MLP neurons of a small language model. Each row is named by its layer, matrix (gate and up: input weights; down: output weights) and neuron, and shows model dimensions 0-63. Each number is 50 + 12 x the weight over its row's rms, rounded and kept within 0 to 99. A neuron's up and down rows have the sign that makes its largest values positive.
After each neuron's rows, "fires in" lists the words (lower case) most often at its 100 highest values on Wikipedia text that the model never trained on.

L8.gate360:60 47 45 50 44 44 40 53 70 45 58 50 57 40 61 44 74 59 42 62 48 44 28 46 76 44 42 52 40 64 73 59 52 46 41 38 40 46 53 57 52 55 55 49 62 56 69 33 47 52 44 37 49 37 38 60 49 53 53 39 36 45 22 50
L8.up360:65 44 42 35 47 59 53 64 69 49 48 53 55 36 56 75 48 59 72 76 41 34 39 55 49 60 59 69 32 65 52 60 80 56 57 34 40 50 46 72 68 59 46 55 47 60 67 42 50 38 64 32 53 43 55 49 45 68 35 37 47 52 48 68
L8.down360:45 52 43 22 56 57 52 47 49 50 42 58 43 43 45 57 56 57 61 37 78 36 52 53 50 45 62 63 44 63 46 53 56 48 59 28 44 42 36 55 69 67 40 63 47 59 63 54 59 24 51 45 60 53 54 52 61 47 39 36 45 66 62 59
fires in: "per", "art", "one", "performed", "host", "present"

L4.gate205:62 74 48 37 47 41 50 49 61 64 45 59 34 44 69 42 50 47 82 69 55 39 54 56 56 33 48 43 58 45 42 70 51 62 56 53 44 68 44 52 60 25 50 56 66 63 46 54 55 45 41 31 48 36 48 38 61 53 36 47 22 69 56 90
L4.up205:67 33 50 54 39 42 56 52 44 63 51 64 33 51 51 21 35 53 57 30 42 16 77 54 64 63 51 69 45 35 44 62 43 63 59 56 41 70 59 55 59 50 69 65 35 55 63 59 58 39 55 48 44 63 54 70 61 63 50 50 47 68 32 58
L4.down205:35 51 40 49 61 59 33 45 47 52 66 48 47 57 39 56 56 56 44 67 50 73 46 38 47 51 58 38 56 55 54 49 55 32 32 32 44 40 53 57 46 52 40 43 53 60 33 59 33 39 46 36 41 47 51 46 63 69 51 33 39 73 50 56
fires in: "children", "people", "player", "politician", "character", "artist"

L8.gate263:69 39 38 52 31 44 54 51 60 54 51 32 35 55 66 38 53 33 56 61 49 54 51 54 74 48 28 39 57 63 51 47 49 39 36 64 60 42 60 39 41 46 59 64 41 51 56 42 29 78 56 44 57 73 45 54 51 52 64 29 48 39 60 56
L8.up263:61 33 35 51 53 45 52 34 57 48 41 32 35 33 60 36 49 49 43 58 71 45 48 62 38 56 52 44 80 51 35 48 76 37 49 58 54 46 36 37 58 66 63 44 65 77 63 71 60 52 64 46 44 43 57 68 40 39 57 40 47 58 61 26
L8.down263:67 37 59 52 66 52 54 42 30 45 70 45 49 32 55 46 41 42 57 42 54 16 68 62 61 55 35 60 62 40 47 35 46 39 60 74 25 44 38 41 50 50 63 54 46 71 46 56 73 50 56 41 45 36 49 56 43 46 45 54 66 57 52 44
fires in: "who", "he", "she", "which"

L9.gate55:38 72 54 64 22 66 37 31 67 55 66 45 32 53 38 59 43 32 68 39 49 50 41 43 86 31 61 64 31 53 42 71 55 29 41 68 50 42 56 48 32 47 68 41 49 49 46 43 34 67 44 52 54 39 41 68 44 19 36 36 63 20 52 43
L9.up55:35 52 34 56 59 63 28 64 41 34 34 52 34 55 46 68 64 65 62 58 48 34 42 54 48 39 55 57 45 52 25 45 50 32 54 60 66 38 30 47 52 49 42 27 57 63 55 38 63 51 37 61 49 59 53 52 41 50 57 51 49 30 66 40
L9.down55:41 30 50 71 33 71 52 62 35 14 42 63 62 42 58 45 40 61 42 37 73 46 67 52 44 54 61 47 38 57 59 53 51 52 50 37 41 31 25 48 45 40 46 43 48 61 64 26 44 21 41 33 54 69 55 63 52 64 51 68 50 59 48 58
fires in: "united", "new", "college"

L4.gate57:59 63 33 58 34 21 50 48 36 45 43 24 46 37 44 42 33 57 65 69 54 49 61 58 41 51 56 62 28 54 50 54 54 45 52 41 35 64 57 62 68 41 72 50 52 50 56 49 63 31 54 64 62 49 55 55 28 57 58 54 33 66 52 29
L4.up57:35 46 46 56 34 35 27 46 28 16 31 59 53 46 49 49 53 63 55 22 43 21 58 50 55 46 60 62 54 27 40 42 55 28 55 46 30 34 75 56 67 41 69 43 68 48 50 45 58 47 50 43 29 56 43 71 38 63 58 66 50 48 59 54
L4.down57:63 73 40 69 41 32 84 70 60 47 63 44 52 49 51 45 42 51 68 60 49 51 75 51 38 51 57 52 44 57 40 69 63 44 45 51 40 51 63 52 33 52 48 61 53 58 47 53 37 44 63 63 51 44 68 25 30 43 42 50 37 47 48 28
fires in: "has", "have", "having"

L8.gate148:53 31 59 44 38 52 47 49 61 60 54 28 40 38 49 46 48 23 58 28 59 71 36 55 71 56 42 28 36 37 63 48 52 51 06 57 49 32 48 46 45 51 34 59 54 40 48 52 34 56 57 56 37 41 50 33 64 63 55 69 34 58 34 56
L8.up148:42 31 48 48 40 38 51 61 58 61 35 51 39 26 47 51 48 59 39 46 62 44 48 42 50 43 48 47 63 29 55 48 70 41 34 46 43 35 39 52 56 46 33 58 63 51 54 65 60 75 53 52 56 60 42 35 78 62 52 53 41 38 61 46
L8.down148:61 41 48 56 42 43 41 66 42 47 28 52 58 22 54 50 50 65 59 67 57 49 82 56 61 54 44 35 44 45 40 47 57 51 46 58 49 64 38 39 42 22 51 58 44 34 25 52 64 54 55 34 60 56 57 52 48 56 51 78 72 63 68 36
fires in: "this", "such", "these", "that", "same", "their"

L4.gate568:58 56 44 42 59 44 31 42 65 62 56 46 49 41 28 36 55 46 58 64 58 79 43 56 42 50 51 44 67 62 55 60 45 51 44 54 47 65 34 61 46 46 47 50 32 43 32 52 44 50 36 59 34 38 58 59 39 62 19 50 41 42 47 48
L4.up568:65 63 36 43 53 27 52 56 55 67 53 53 58 66 33 65 53 50 57 37 46 36 72 38 53 65 48 50 76 59 52 48 50 97 60 58 40 37 39 58 45 51 55 62 35 37 60 50 39 46 37 59 41 52 48 55 44 54 47 36 39 44 18 37
L4.down568:66 62 53 53 48 74 31 52 63 51 29 69 32 49 57 57 16 61 52 49 48 50 49 34 35 43 39 63 40 54 49 64 54 53 30 40 43 43 60 48 58 43 52 50 51 63 42 47 72 65 34 57 51 43 44 54 66 69 60 45 50 50 67 60
fires in: "out", "2", "people", "population", "outside", "country"

L9.gate215:37 50 59 66 33 36 61 42 46 59 63 25 55 48 27 52 42 53 46 52 38 56 61 57 76 51 31 31 33 44 77 47 48 49 37 59 33 22 69 41 57 54 51 46 45 57 50 50 32 45 59 60 46 59 39 69 46 38 35 47 44 72 31 50
L9.up215:43 61 55 50 50 42 56 36 42 53 49 53 43 53 31 55 36 30 58 45 55 45 51 56 45 50 44 55 54 25 50 55 78 57 53 70 52 46 52 43 49 51 46 48 60 61 38 41 33 44 70 32 39 60 67 58 58 41 48 51 44 78 46 41
L9.down215:46 62 78 38 69 54 58 41 47 48 61 55 39 42 38 66 62 46 45 55 62 36 70 62 51 40 47 52 60 48 40 80 45 49 58 44 50 80 27 47 42 58 60 58 75 60 70 53 51 45 70 41 61 59 70 47 49 19 54 52 55 51 41 58
fires in: "to", "top", "tournament"

L11.gate672:66 52 39 45 49 60 61 47 48 64 68 39 45 43 36 67 57 53 57 65 54 62 45 62 73 46 26 42 47 42 55 36 49 61 46 49 52 23 53 51 52 41 43 52 31 46 47 55 50 72 52 51 47 38 48 44 40 76 54 44 45 54 69 51
L11.up672:72 48 56 31 54 55 34 44 43 56 43 72 43 33 49 53 56 41 46 48 68 39 58 72 53 39 60 61 34 33 53 49 51 39 41 63 44 45 65 62 52 36 53 53 80 57 37 74 50 68 43 25 43 59 55 60 28 41 77 35 43 73 69 59
L11.down672:44 11 43 45 60 46 31 65 41 24 46 43 45 48 70 63 33 61 44 52 51 38 43 63 45 58 58 56 45 53 42 53 31 58 57 50 41 39 41 65 55 56 68 47 64 39 38 42 48 58 48 41 53 62 53 49 54 51 53 59 47 43 62 72
fires in: "this", "life", "high"

L9.gate161:53 63 49 49 38 57 34 38 62 40 71 56 58 41 61 57 61 47 55 57 54 32 30 48 69 53 41 37 59 66 55 44 44 37 47 68 44 33 59 27 53 43 55 42 64 51 42 57 40 59 80 43 59 37 60 59 46 52 48 52 42 80 28 68
L9.up161:45 55 43 51 42 48 46 29 67 63 58 43 56 41 55 54 68 47 52 59 24 61 28 48 65 62 45 43 55 60 46 47 30 51 48 62 64 52 66 19 39 45 47 44 51 57 58 49 35 54 85 23 54 44 38 74 40 55 36 57 38 53 33 71
L9.down161:45 48 64 55 60 37 31 66 44 44 51 56 42 37 53 37 70 44 47 45 19 23 38 45 42 62 53 47 70 45 58 47 48 52 49 60 17 37 69 31 54 24 61 42 57 66 42 51 43 40 63 41 56 52 67 53 23 26 46 57 59 73 45 55
fires in: "who", "that", "whom", "which"

L4.gate181:62 60 44 57 52 50 78 39 39 46 57 42 47 20 47 52 40 69 53 39 42 55 56 42 51 41 42 34 62 50 35 61 38 45 43 68 51 52 55 60 50 53 58 54 75 37 49 74 41 58 44 54 17 53 68 68 66 61 63 39 38 47 38 41
L4.up181:55 54 37 62 44 39 72 49 44 55 63 35 53 28 55 79 40 67 59 38 50 58 33 52 57 44 57 49 50 49 40 53 39 47 54 54 37 50 43 59 70 59 37 50 49 37 59 50 50 49 05 58 36 45 49 55 48 71 47 54 43 66 40 42
L4.down181:28 63 60 62 61 42 66 57 47 54 53 45 45 34 72 67 43 54 49 44 60 43 60 45 32 32 65 64 45 42 41 45 56 45 28 29 46 37 69 52 42 47 51 57 36 24 57 48 48 42 45 51 56 58 20 33 45 61 44 43 41 63 52 43
fires in: "century", "government", "city", "years", "brigade", "institute"

L8.gate326:28 49 55 67 53 54 68 67 64 65 68 45 31 64 56 28 44 39 59 40 76 50 65 53 64 56 44 42 52 49 50 66 60 43 34 50 34 37 53 58 51 67 68 44 51 48 31 48 49 46 59 59 57 37 60 71 32 28 51 36 60 20 57 55
L8.up326:34 42 50 44 75 55 58 52 42 34 50 59 35 55 67 54 45 42 59 60 42 53 47 37 74 47 59 69 60 50 58 63 60 59 45 42 29 25 55 70 47 65 76 53 35 33 37 28 50 48 38 56 48 66 46 49 71 64 38 52 80 44 65 38
L8.down326:46 38 54 61 78 58 68 56 46 42 52 64 44 47 68 64 49 57 47 46 57 52 54 50 52 66 36 43 61 45 55 75 36 46 47 51 62 35 50 74 68 63 58 41 54 58 62 18 45 39 33 49 54 65 60 49 57 35 55 63 67 50 39 67
fires in: "west", "south", "eastern", "east", "western", "county"

L9.gate554:54 40 50 69 56 46 52 44 57 68 74 35 45 50 64 56 57 77 50 42 53 48 49 71 49 61 36 35 44 44 75 63 32 67 31 27 54 22 66 55 37 47 51 48 70 50 47 32 15 38 53 39 49 38 56 53 37 47 40 29 56 39 55 52
L9.up554:52 27 42 55 43 64 64 57 58 58 64 49 40 43 57 70 64 49 57 44 75 49 64 67 55 68 36 43 65 48 60 63 28 49 49 24 50 35 60 55 46 66 54 53 59 55 55 15 20 68 47 23 68 48 53 53 44 50 50 32 68 37 65 65
L9.down554:43 36 61 49 61 45 67 42 50 56 66 52 39 58 62 56 52 53 47 32 67 56 48 63 34 41 64 58 51 33 59 61 56 49 42 45 47 50 47 55 55 63 63 30 58 69 59 28 53 48 42 53 62 42 44 48 57 30 45 39 68 48 71 75
fires in: "south", "north", "northern", "east", "southern", "southwest"

L7.gate180:43 60 73 73 55 30 44 49 59 76 36 37 63 46 32 33 59 40 64 46 37 61 47 39 62 62 44 46 32 49 59 55 44 59 48 67 39 43 79 62 59 55 72 49 50 35 56 65 36 53 60 70 34 55 64 39 46 38 42 36 50 51 45 57
L7.up180:39 47 54 40 65 70 50 33 32 47 40 42 27 63 46 49 44 38 52 55 40 44 59 59 57 59 72 49 61 43 53 29 43 38 69 51 60 56 56 54 42 47 69 43 41 40 67 47 25 58 70 41 47 75 55 39 34 62 63 37 44 59 51 32
L7.down180:52 60 52 52 64 57 61 23 48 62 58 39 46 53 41 22 65 43 41 41 65 45 84 62 38 75 64 36 46 53 48 58 35 58 34 47 53 36 69 65 81 41 61 55 32 35 71 38 51 37 64 48 45 87 40 43 50 61 48 49 49 47 40 61
fires in: "at", "department", "from", "attended"

L11.gate268:37 86 34 53 46 42 53 54 48 45 49 62 50 38 48 37 52 44 54 41 56 35 45 33 44 79 55 35 31 52 68 43 43 32 22 49 70 60 46 40 48 37 33 61 68 37 47 48 48 48 54 65 49 51 68 46 56 33 61 37 50 41 34 29
L11.up268:39 46 50 61 35 37 30 51 47 52 40 41 35 46 42 36 45 44 47 65 42 46 70 59 35 45 46 60 90 47 54 57 41 43 63 53 38 50 45 38 56 85 59 37 69 64 47 39 35 51 47 75 59 67 48 50 45 64 67 45 54 61 60 53
L11.down268:35 59 40 48 57 53 47 60 53 38 65 41 41 30 44 68 49 60 57 63 47 43 72 63 37 63 39 44 41 42 16 61 46 59 46 49 59 55 32 64 40 49 47 42 54 55 51 65 46 39 40 40 45 43 43 60 71 47 45 62 27 34 45 49
fires in: "was", "would", "were", "eventually"

L9.gate413:39 64 58 56 39 41 52 51 64 38 54 71 41 48 36 62 49 70 49 48 28 41 29 56 53 44 41 35 49 59 80 34 59 76 22 49 50 35 40 33 49 53 57 56 52 41 57 40 55 49 68 50 41 39 45 57 21 49 35 65 64 51 42 34
L9.up413:55 62 58 50 29 45 71 46 32 49 42 65 45 54 51 38 47 48 66 55 28 53 62 41 32 36 65 53 38 36 51 73 52 61 47 48 56 56 44 58 38 65 64 48 73 34 57 43 57 39 25 44 55 34 37 33 34 62 56 59 54 34 51 28
L9.down413:58 58 37 46 48 40 37 34 45 36 19 63 50 58 69 65 42 53 61 68 54 26 20 24 46 64 28 54 49 18 48 55 40 79 46 35 72 50 40 49 36 70 69 47 49 37 57 51 58 27 47 47 51 42 57 36 47 62 72 66 45 43 36 30
fires in: "as", "very", "most"

L6.gate695:65 66 61 50 27 48 36 48 60 64 37 29 53 59 37 43 60 42 56 60 34 76 62 49 68 34 59 32 56 49 55 47 57 69 47 73 50 34 61 46 55 17 69 64 44 44 47 64 51 63 30 89 46 49 48 42 60 39 44 46 57 47 41 55
L6.up695:64 69 56 31 45 52 29 57 58 49 33 44 63 56 70 54 55 44 42 49 59 68 49 64 58 36 48 60 53 33 59 56 51 54 43 53 46 29 44 47 48 40 39 36 44 64 33 64 63 61 36 62 42 34 36 35 60 46 54 43 78 31 52 61
L6.down695:54 38 54 29 40 66 63 38 55 46 45 67 49 49 55 82 28 56 45 30 58 36 55 34 37 59 39 62 24 53 42 48 53 55 56 54 37 41 37 45 31 46 60 71 56 43 52 41 68 68 56 48 59 56 25 62 52 59 30 51 51 54 45 71
fires in: "out", "outside", "media", "up", "upon"

L12.gate175:46 50 46 47 35 55 54 50 36 35 69 29 68 42 14 48 58 53 40 46 56 23 49 43 55 43 45 47 32 65 58 47 51 47 66 77 82 40 51 34 34 39 82 46 44 28 49 47 50 43 40 26 31 59 47 56 55 32 45 34 53 19 48 61
L12.up175:61 49 59 57 50 41 33 45 42 50 61 45 61 39 43 50 55 46 45 64 71 50 36 73 56 52 36 62 30 30 53 42 50 49 28 43 43 64 68 51 57 46 48 61 63 58 40 50 64 50 46 59 70 34 43 59 46 54 26 52 42 59 56 65
L12.down175:44 55 43 30 46 42 75 57 40 56 65 45 33 37 53 50 39 47 48 68 65 28 74 66 41 51 40 54 58 50 63 57 38 44 62 78 73 55 57 43 31 52 58 54 41 42 59 41 40 50 55 43 52 38 65 47 67 55 43 47 47 47 43 51
fires in: "the", "to", "a"

L4.gate532:68 53 43 40 38 40 49 45 72 38 37 19 48 48 30 39 33 48 75 56 43 55 66 53 47 53 49 44 47 43 55 48 66 59 52 67 65 42 67 44 39 46 78 33 49 24 58 42 38 73 51 58 52 43 43 43 51 53 51 38 45 56 31 60
L4.up532:61 50 34 28 37 66 57 51 67 34 53 42 54 59 43 62 42 59 54 44 52 69 46 41 53 71 60 52 52 57 34 48 33 48 50 49 74 31 66 53 50 46 47 50 46 48 27 44 53 66 41 72 60 55 45 58 64 71 34 43 55 44 29 48
L4.down532:64 42 50 62 21 46 22 46 50 52 54 49 55 65 65 56 29 55 53 62 59 72 68 27 50 77 45 74 35 67 43 43 59 55 44 65 43 48 56 42 58 44 67 59 46 48 41 53 55 28 43 44 55 61 28 44 64 57 49 57 63 45 58 65
fires in: "up", "upload", "upon", "dinamo", "promoted"

L8.gate351:56 38 53 56 42 40 18 37 51 70 62 38 41 56 59 38 56 52 31 39 35 61 53 26 67 40 62 44 49 39 53 49 59 34 72 57 36 55 53 47 55 29 49 28 45 48 39 50 38 53 50 53 29 51 55 56 41 52 48 52 45 48 58 58
L8.up351:40 52 43 53 47 60 62 52 67 39 67 45 44 53 66 26 56 55 49 29 51 47 43 54 41 45 61 52 58 56 73 62 33 53 48 70 65 47 56 33 55 29 33 52 56 45 42 58 39 62 44 40 76 38 55 62 62 62 47 36 30 41 74 46
L8.down351:46 33 38 61 53 76 55 60 48 63 77 40 59 30 38 62 56 44 53 52 52 62 35 38 55 76 44 40 60 62 31 50 30 62 69 64 43 51 42 30 47 56 70 43 74 47 56 58 52 57 45 51 51 51 43 40 41 77 57 53 57 40 41 62
fires in: "second", "first", "4th", "fourth", "2nd", "sixth"

L4.gate104:60 44 46 68 49 44 64 44 63 54 51 42 44 48 56 32 41 51 75 53 36 47 16 43 45 52 45 48 73 48 45 67 34 47 35 26 58 56 64 52 51 49 71 45 46 36 49 65 31 37 39 48 25 16 35 48 55 45 42 34 35 41 29 59
L4.up104:42 42 36 40 37 35 61 31 48 36 32 34 63 54 70 59 43 54 54 62 65 29 70 35 46 45 41 58 50 58 53 55 74 67 49 51 62 68 37 54 61 32 48 60 48 42 79 64 61 50 40 43 28 50 34 28 61 62 49 32 56 58 39 48
L4.down104:48 61 57 37 54 30 63 49 38 46 47 44 49 53 35 66 42 50 42 57 53 51 50 35 34 52 62 60 49 57 40 36 74 52 25 39 44 51 41 59 72 41 56 34 31 59 43 38 54 41 40 54 37 55 54 43 46 62 43 37 35 68 40 46
fires in: "years", "children", "them", "people", "army", "life"

L11.gate230:44 71 38 58 42 60 43 75 59 53 54 47 49 35 33 55 70 25 63 59 55 56 42 65 58 53 36 33 41 51 39 20 46 53 40 42 54 50 32 41 40 27 55 44 34 37 56 27 37 44 59 65 65 52 48 51 43 59 28 37 28 38 47 32
L11.up230:54 47 56 47 43 51 63 36 38 78 56 72 28 52 59 48 52 50 55 55 49 68 47 59 44 53 44 53 51 46 50 61 35 41 49 48 63 54 62 44 54 48 49 54 48 53 62 44 57 65 38 53 47 24 48 53 42 65 66 64 59 60 44 33
L11.down230:53 49 40 46 47 59 35 59 55 51 56 48 49 57 48 53 43 57 75 35 40 55 27 59 58 77 35 67 59 76 12 50 36 63 46 48 56 44 41 39 34 48 33 32 51 27 44 38 53 57 39 63 33 57 44 15 45 56 37 46 40 38 50 49
fires in: "more", "most", "very", "made", "less", "well"

L4.gate614:47 51 51 45 37 51 47 37 68 45 47 45 06 36 65 44 41 63 61 31 45 74 50 53 59 44 42 40 67 51 40 66 56 55 31 47 53 30 45 48 71 36 38 35 51 67 63 20 43 58 55 54 77 40 34 65 74 63 17 18 31 53 50 53
L4.up614:46 41 34 54 53 54 22 52 42 49 59 32 40 37 70 32 51 55 37 50 60 56 50 48 37 37 46 34 45 67 47 53 77 60 45 51 49 68 59 36 70 56 62 49 49 44 47 46 44 45 49 54 51 54 30 50 39 51 59 29 39 79 66 51
L4.down614:51 58 47 56 57 58 33 34 46 67 51 51 44 29 67 55 52 45 40 64 48 44 38 44 49 59 49 34 46 76 64 52 68 61 59 29 36 58 47 53 77 45 42 36 34 66 50 52 47 35 25 53 30 37 64 59 50 41 35 53 31 60 73 64
fires in: "her", "children", "performed", "people", "per"

L12.gate607:63 60 61 51 43 41 55 48 54 48 49 35 28 38 43 57 48 48 39 56 40 57 58 76 49 52 71 38 66 65 59 48 50 55 39 45 62 71 59 41 34 55 39 34 33 49 58 21 63 58 57 53 32 46 54 67 45 47 32 76 25 43 33 53
L12.up607:49 66 46 54 54 58 28 48 55 57 57 78 48 42 29 58 62 36 44 45 37 42 61 55 34 53 38 54 47 52 72 57 50 58 52 48 65 49 55 24 69 65 64 40 37 38 40 42 44 41 58 44 28 73 46 41 33 78 50 41 57 42 74 52
L12.down607:43 71 67 42 61 70 61 55 58 55 56 45 34 33 42 49 42 51 78 41 74 38 66 54 55 64 46 61 39 39 65 59 57 51 35 68 51 40 42 43 40 32 53 68 49 65 69 71 39 42 55 70 44 45 52 38 57 38 43 42 73 27 42 47
fires in: "was", "would", "child", "did", "could", "should"

L7.gate463:44 46 47 56 47 47 39 39 73 44 47 35 73 43 64 16 86 40 52 57 38 60 66 51 60 57 52 52 47 44 53 64 53 42 40 50 33 50 40 56 58 51 39 58 54 76 63 46 36 57 76 30 58 74 58 47 49 57 64 54 53 45 53 57
L7.up463:56 54 58 45 49 45 48 34 59 34 69 53 63 53 61 37 64 36 43 74 34 57 54 58 69 59 46 72 51 42 54 35 48 51 59 61 47 55 39 56 31 60 50 54 63 52 52 52 50 50 58 65 51 29 37 33 54 44 55 29 36 49 66 45
L7.down463:40 27 32 42 28 69 59 51 44 40 60 64 41 36 40 67 58 39 49 40 48 39 46 55 56 59 63 44 40 59 56 83 37 39 63 45 36 61 46 42 58 34 60 53 22 36 69 61 64 58 32 70 45 46 57 55 63 63 49 41 35 35 45 58
fires in: "first", "blood", "second", "longdon", "left"

L8.gate19:36 46 55 52 71 54 62 59 60 52 34 48 57 47 63 38 32 46 42 45 48 49 35 40 44 37 59 23 47 47 62 63 40 56 40 23 41 41 59 50 71 39 63 19 52 61 38 50 63 32 48 59 54 35 43 23 37 62 51 31 34 66 49 17
L8.up19:60 26 37 44 58 45 39 56 56 42 50 56 35 38 73 47 58 65 60 56 39 49 42 50 60 52 51 84 44 72 43 34 72 46 60 46 57 38 61 67 52 44 46 44 47 31 45 44 21 34 49 61 60 51 50 39 52 56 52 55 37 53 54 46
L8.down19:51 60 55 40 56 44 44 46 58 85 53 55 44 62 45 71 36 67 46 54 57 53 65 39 65 57 42 41 43 57 51 71 61 52 59 59 39 31 49 48 56 33 40 68 32 33 71 34 55 57 48 55 44 59 53 36 61 35 51 47 54 25 54 55
fires in: "later", "both", "again", "even", "more", "however"

L8.gate171:68 38 53 69 36 48 40 68 58 51 55 48 40 44 42 43 49 31 76 56 38 47 37 63 58 50 36 37 31 33 54 58 58 45 44 46 63 47 48 44 38 43 49 61 34 43 48 67 67 54 45 64 27 48 46 63 57 41 70 61 45 85 50 42
L8.up171:49 26 51 46 50 59 51 53 48 63 61 46 58 24 58 61 29 52 45 64 46 50 65 64 52 48 65 57 40 56 36 55 31 62 61 53 47 47 33 52 65 37 49 53 48 43 34 51 65 53 43 62 19 59 43 53 76 72 62 49 18 59 41 43
L8.down171:36 58 47 28 86 54 57 52 47 55 37 49 31 49 67 69 37 68 66 50 64 42 59 45 66 49 60 57 56 70 41 70 40 47 64 38 59 54 56 49 23 37 45 37 52 49 39 27 38 63 44 19 58 60 55 51 53 70 51 38 59 39 56 74
fires in: "these", "this", "ltd", "bottom", "antonetty"

L6.gate594:44 48 53 41 67 59 55 56 51 48 49 33 42 70 41 44 43 47 40 31 42 56 67 71 41 51 47 50 51 51 46 59 71 64 36 50 50 47 63 59 50 18 55 38 60 46 52 60 64 38 58 41 57 55 64 59 46 37 50 50 61 41 44 51
L6.up594:51 41 54 72 45 52 27 47 31 40 46 44 47 39 36 29 39 48 84 50 45 50 39 59 42 36 48 50 34 32 50 57 69 71 33 62 45 53 54 55 48 27 34 33 44 54 44 50 59 48 47 57 56 58 56 47 55 48 60 49 29 39 49 32
L6.down594:65 57 30 61 55 44 66 70 40 45 64 54 33 55 52 59 46 63 29 44 81 49 63 45 40 68 41 46 46 52 55 53 57 66 60 66 43 73 40 34 54 35 47 45 50 44 50 71 51 24 34 54 30 43 49 61 68 69 50 42 68 34 46 46
fires in: "a"

L11.gate315:47 65 38 61 37 51 23 63 54 50 59 58 32 57 45 29 75 61 61 37 47 45 41 54 61 48 54 41 35 69 48 42 43 64 66 77 59 69 48 60 34 37 61 53 25 51 67 74 39 53 90 56 43 52 50 50 42 42 48 21 37 25 36 50
L11.up315:48 48 52 77 55 56 41 51 62 53 72 33 70 53 68 47 45 67 59 24 65 59 48 58 52 71 37 36 73 41 46 43 61 52 53 38 57 54 31 55 24 31 72 56 64 24 60 45 44 30 44 69 58 64 38 49 54 56 63 33 40 55 47 44
L11.down315:48 49 28 41 60 62 38 62 44 75 89 49 64 48 37 68 68 64 43 58 60 47 39 63 39 79 39 44 54 33 26 37 44 55 69 47 53 41 47 56 65 43 60 58 35 49 42 47 43 44 39 52 29 48 55 37 61 68 60 63 69 69 42 30
fires in: "a", "gloucester", "to"

L12.gate600:47 36 60 45 46 42 55 46 19 46 55 44 43 36 43 52 39 59 36 53 38 41 58 65 49 57 53 60 40 49 61 59 43 59 74 30 41 69 63 38 65 57 43 38 72 45 50 53 34 25 56 48 20 56 52 67 42 75 58 42 42 30 40 42
L12.up600:63 41 60 51 29 56 49 40 52 48 52 25 61 54 32 48 47 61 62 38 56 48 47 56 48 59 70 51 53 49 56 59 50 42 81 54 82 54 67 49 63 63 47 52 48 49 46 75 49 52 38 48 59 36 34 65 58 37 34 44 73 39 29 47
L12.down600:55 62 69 52 53 37 44 44 46 40 37 28 48 37 48 48 84 45 63 76 58 53 32 48 67 38 24 53 62 54 37 56 54 56 64 46 52 43 69 50 48 53 55 52 65 39 47 46 48 57 50 59 56 41 50 67 53 69 38 53 39 58 54 37
fires in: "a", "affairs"

L12.gate52:62 49 55 50 45 45 43 62 42 59 33 40 63 44 41 45 49 63 56 57 35 65 62 65 79 27 38 51 43 43 50 62 37 59 33 69 50 60 54 50 50 47 84 47 63 52 52 48 48 42 44 54 52 65 61 44 61 23 71 23 38 50 44 45
L12.up52:60 45 32 63 77 42 59 62 34 33 53 42 56 46 42 58 27 59 35 49 47 48 57 26 59 52 61 49 63 61 74 59 26 36 66 48 41 51 74 56 37 48 47 42 48 54 38 44 25 45 31 68 41 73 63 50 43 51 58 54 73 40 32 69
L12.down52:54 49 28 55 36 53 64 52 49 37 54 35 64 70 42 57 36 48 47 53 45 55 47 40 54 72 67 34 57 39 50 79 27 65 65 42 44 33 65 54 33 48 47 34 42 43 34 39 58 57 58 56 52 66 72 60 44 44 53 62 58 40 43 60
fires in: "at", "attended", "as", "from", "a"

L10.gate373:49 69 38 39 38 65 68 47 54 53 42 10 56 68 55 51 38 50 57 49 44 70 39 61 73 46 54 48 67 50 48 51 35 17 49 54 50 30 68 59 50 51 62 52 44 58 45 54 49 55 48 72 43 47 24 57 45 47 39 45 40 60 67 41
L10.up373:47 52 59 64 22 58 40 54 35 72 49 55 47 37 42 52 42 51 52 32 35 56 49 53 56 44 27 36 56 64 26 61 51 50 47 52 35 66 63 39 63 59 69 55 48 69 35 74 39 54 58 73 70 46 23 55 49 42 32 48 17 53 45 32
L10.down373:61 87 46 43 34 45 53 58 25 50 40 50 65 56 51 38 66 32 42 56 40 74 58 50 50 55 52 62 51 82 50 53 47 45 56 47 43 55 60 52 49 70 57 60 62 42 55 51 48 38 48 74 43 41 59 44 49 65 44 35 41 68 44 41
fires in: "to", "colon", "colonel", "colonial", "relugolix", "retired"